Weights of a small transformer language model.
Architecture: LayerNorm before each block, learned positions, biases, tied embeddings.
MLP neurons of a small language model. Each row is named by its layer, matrix (up: input weights; down: output weights) and neuron, and shows model dimensions 112-367. Each number is 128 + 32 x the weight over its row's rms, rounded and kept within 0 to 255. Numbers have three digits each.
After each neuron's rows, "fires on" lists the tokens most often at its 100 highest values on Wikipedia text that the model never trained on; "fires before" lists the tokens most often just after its 100 highest values on Wikipedia text that the model never trained on. A number after a token or word is its count.

L7.up1127:130106132062148171103129117099133138117164179147160106101151126148153041127095106186128165111116072093175110094104180104132152083172140114109110146124081165078117136113110143158067151131095143150137154154110136192096142084075122130127101107153153140076121123113146118132102157096171112110136121138081135125097118068156092120136149080042133158118162110104153138123091128122200124156083136167118127109097042172085130137130120097077164168160206123160129133125131094190134144121112136122125171158184183074098080135151122155107133131104132135172106090158092135143167106109172102104094084107112136125184160089141079145121190115144139103153111084109174134159128095165124117171157122125103183087092115106141184140147101183126163093102095128105122132128106103122122120054168134
L7.down1127:130128129133113074119077168087139176128176156073124109179174100065099140103212142136173206138175112164104081145108219131123117120137120119087125131058182108137106135160136129190093118138160109135159134190151129110091133168123131159106119115153140160086086101150111054106081160065070153101134135146174155096066109139135146104174123168149079062123130138108130068157137108153137133088177144129097138092116160145109065155103074099137111172158097139132140171180132199186143158132130086138128182099128178155158115098106113068116165123163101107096132106109160128111175107108134185067094147131133165074119097129159145146099126172121117131168126175152118115127149139133099112089145089080124128152097052143130124120124173153119149162071161131120106118163112074114073121144203176
fires on: " |" 49, "\n" 23
fires before: "\n" 29, "|" 21, " " 6, " —" 5, " 1" 4, " |" 4

L8.up557:144163125159133175137121156169104125134035094107103168114138149097123130143139133132151127142148130124100122149135153138080159107199131103109134108126126147133105112103058172137169089131053144121124134163098069157106107140107149090058149124134149153079191111113185143083148164124122133127126131138164156125079144159123079075143134159131144130129154144117106126197152148150154150136146165108050189123167187090091119081228113108130133116144161061117120125149132115114141117107111132072128154177135084159055133129112110081071191155144155129106127094110178120142136174111203133128128114165173121084113110115167096099162117094086103119101111204140094134129206098093159068187150128152149092102134129135124111173129188150098092133030097133142129141160125112107143140118148139
L8.down557:104104103084095102132135081136163129148154112105107090143101171194129106139166104080144015126125125114133115140102113161160132101126135155115131124169131156113099107106143153127162109102100149157121120089163116127131146090139108128082181104148110129101140114168092079123136167057113130111084141080133115113113158129093121133180107096118100142138158128098121084164152136141111168109118106119119117107119111092137142111147124092136153143076108106150146124171114132145175122102139055092117108136116122083136160117125255124158113101067129119092147160132141116166157082120163173151182144080130155139134121131126122116111078148139145124119104157159116128159125101122102097147110114143135145124151147101162120148135128147124133117070145113106160128099255115090095217135062125
fires on: "\n" 85
fires before: "\n" 95

L3.up873:130145128105144186156117043127114138188150147153114137126149140119112131057110117098170157119108129137129142172121083100140136101130159120085105134174119147107123138126114117139105165093119110117138134197164130123093105089138186134075149181136086137128097120155151109148110154137112166152086094106155117101071161080158118120121135068143178124094144139097120132196137128119155174176148047144135137142150065130095131141127182098124129204104129135120190063216170122122159130130121094109121124170146162116054130110173120135084138185102129167174069133098112123127108206150128031121121138137163135120200088100102123121163116078114076113053152155130128139162127104120141084140138148162153131066168150082186175121116108162139078154128153171155141093099112197143159152121170108
L3.down873:200103099098111089204169083083066176104106105138120213119103122129152073124085096113186179179154096107143132101135099130118084030139189151125157123102138190078106107064088152116116150203143144087176130091112134191124141110144123101080115191148108201132126170122101090085129120150160137201080133189159140126118167143186116139168124091143151139159096161116131194124159102133111148159163124157086169128193150128121117133140067133120177103074140084142098112105145121085157078093154157181108134122118135149115149112108089138107098169098094151090116143105173138148164158118181128165127057179098092107110112125102118103118118118107146133100114085169102095158155129135094131161198154134151175066123181060133133095178147105153183137140073144126191115145113100162105120161172135
fires on: "\n" 47, ")" 13, "\"," 8, "\"" 8
fires before: "\n" 31, "-" 28, " is" 5, " and" 5

L8.up56:164102148123133107149132057143059158121136090131064127118177181113136115134154074144127125141164132091163171092145125064108137126101128189073103221157087150098133119164082155129115074161211138120169119103160102207155154133127200156104114125158179128091141157091071122102126147150087131164075137114103213140106131127091108129167082153112149132094168117152112159129081118159120151151130077116143111126120147079113116152148153145120129110136145106069126115175136116109051142119128125113154146122123130074100074132163112119121156214115106141220152087126092092082137141143055085132130162111112123123180071113130147089114163061113130100046120100147134132180132140143139105168203136147124136078110118123162112119119122166120153106130086135182159047129106069109130074096200152
L8.down56:144099136144073090151073071119108165135137133164097204138118150127148088136130112180123162133132148134116127133191182142082137169107156155080147151101095102146101173162126154134179107182155111097119118109166102134161169200152164136100128084080128149114125136127161138145115134090159106144092132113102179112138119123121114146142066183092113109075161104115119133142123097100097126093166063157129120126178147014077140200116133136117144147142128105102159098109121123115091126098071146156102138105170172136145125171155006171099182172114119116115073121164128133114255120141066093125149156094111114085137151148058139088151148103111158144120126105160134132153061153103131150135135156122088131107141121112138160142154135108140056135133144172113155069076078163056111061110149180
fires on: "\n" 100
fires before: "|" 64, "|---|---|---|---|" 11, "|---|---|---|---|---|" 9, "|---|---|---|---|---|---|" 7, "|---|---|---|---|---|---|---|" 4

L7.up1176:119121125152118156088122199208078116129148136179069125157136119097102179172103115146152113056102092100152134091073173128076127120106096135149151161087109120122147125094127138118173078179214094128130190132153046154101138092171138132150201112129126123163165194127112092079127132146109159101139124122111106115142106106139105099115075094113147108132106133161190134151129161054163124131162160123135155165124106106120134082224077081120146087080174084123048115134084095124083098107119088092153152127115064107155111146102103104144194104143122119135138080098198124094172149162112106103096135149087137148141157142103132121159133073234109121161160090105042128166104153106046155127177132167148181094146112117153123164150169110098132125101142082088131106167123158120114123141148160
L7.down1176:139122083150124144135127082144132147101140103111135083120179130166130120120168151120085046131119196091157153152120121179092136134085085153150114119152165221169121084117158103123111037146144054113127143163150140182183125220179164041112103138161144103092078100111132169180157110157207101088110130121151106106079097139112144128089143162191092140127185090173107122083112156176123088105138054097161164104140131157082147171163186110116139073138094111130165157154167151107130119087145102172182125079080166156101133112143170114129092148105097117118088145177087116133187162123148116235111123129136144109092088116089075125088139121093142156111097107118156157143135065119133163177085156122050146114153172133070166127120077133188158162173168143196172099162116149108164169079125098
fires on: "\n" 66, " Qu" 7, " qu" 6, " squ" 5
fires before: "|" 30, "|---|---|---|---|---|" 10, "|---|---|---|---|" 7, "|---|---|---|" 4

L4.up128:106159138139168100112097077096206086148129122163147085104131142147184135123135166130144117168089137154177164135087099077109170126111105172117068070096138167087108171127134148139077187122101186168169133150178138123154105132143203090079153152125121171138084098076158137179081073123164134175141154111128126162090107145095099130178206077121130142102076159113086126134098108090103090131157199145147078151148081107098091169122069127092079089159094095144045126112135109173134134166116122127152109104167135099188091140124099147125114177138205150100131078095150097115101082135161084156092111072123173110187123059151085105162119126169129134139167116163113136114135123129216105107139157056117104129163138069119071185150159186169149105145127199152141154080099118115189130122167154
L4.down128:108105160096114083075144105124116144110111140113166120100150164102158181144067128144082132109121164103165103133138089169131079127138101148097162193151106120137133054168115097077080132121153121072052145111088109155136137156162134118090119099112152054168080184129132138162095055088134108104137137084138162104075159184173187112108116159108134068122129163123028114096142140200196067121177135142179044102115095122113112051125065178180152067115119146153123121141178153133073146109102152155171100139170170156089107127179075162141117136078106071138140176105152140106140155131096155120128131137158101121106109173124125179200103202097144109134105115114132074166182090130084179118172136129136129178147085133149158154168102190076155093146138133122078144154094144084157174120108131
fires on: " =" 31, " (19" 10, "oph" 6, "ia" 6, "°" 6, "===" 4
fires before: "\n" 42, "is" 5, " ind" 5, " –" 4

L3.up1413:140137108109141131076133116103081103087076108079137131074102101089144124120073155178147130132126089143133103082166180135136125171186139159143100110134110135197108082120116112164122167113081125136131103160104170121169173140078124108148128093126152179115158162105123099161139121144147169092157167120119149133119115192096091129110142047079162131096113148134137126024164157167129034153091129142062165109144110180095125115124135090109158082157128137172154131116095120137117140118093140113088144148138102156105106134086113151150107116145136109063158148114137118143077114119138163168131097068181156109090128096142118087177174099159083130123142079152128131107162095133164109200092141094145055124184114116129169117102144225162162143100164174115083096104117181171159137101158105
L3.down1413:152120116130086168164141145143135126159165109137116139130095180146125174119126115137121119157159123085134189100134151105047113129088093136160196094148106113079158133162091100116110135163124142080170156142161106169108091149123138131123144113100141147119117102110173153098133189101183152065111155139148104129075177104182170144131122131107064175151119192097106220109126112179153137076157120082161123087151165131130173146170150166135140091086112143118111145150126127049128102113167104107136111091064137105111147123164109085073190138054093131117113132191162162152173183126099138123149153149079174137141156098100095083111141111123143084082062088066182113162092105141085110109077099103095146177085123140118145058097235162155172114104185122162112041038096143144151122088181103
fires on: " " 77, " |" 4, " 8" 4
fires before: " |" 76

L3.up1145:103186121200142145114176126154174110179192129142164114129111148130147171111097149173120142118068103127131109143092080097128134161150146115123106146136137133095059147125108162144124124079107118112122206106134177165114070130075133106050163183149167193171169143109195185134157145121128151140100137111117121114157117129050147115142131118161156091111039128128140155171115142170130121126143154131127094097115139102089150121146167160129130157110206086113150148101109096096101136107141124085172077086098078132091109133157186128081140117094113145114124128184142075188165119158125108130150146150121134090144127119176134145173147164160133115079118174134108074115058150105114145083099152121116124124131144146129077163125105185172134156164113154159109139119123127125124120123129125
L3.down1145:084138103117177177157166118156099149106123097130123154074114142135070146154139136101155090142091144120134140154106125151132092127133070155166143123145168114176125093139115083131130119188179202121136038091165126171137092113152088106110136134123139085153091125164145072114146145115165105094145086113089159104113176064085119101131123169095150178207189120170076089072171146127124146099151115107109156117105117132119210121163086106140175162155126088146082101170188139159146163138129054122094175184138084169128107119088135108108113117106111129112160075125146101099108134119158099140193087136182043212180100164170142153114131107117141175134093131127157106123171131119151117078111133103152155120117144100182210103144128110162156141115083126141184135086180070175117133123099183
fires on: "\n" 62, "|" 17, "=" 5, "-" 4, ":" 4
fires before: "-" 46, "\n" 15, " Preceded" 6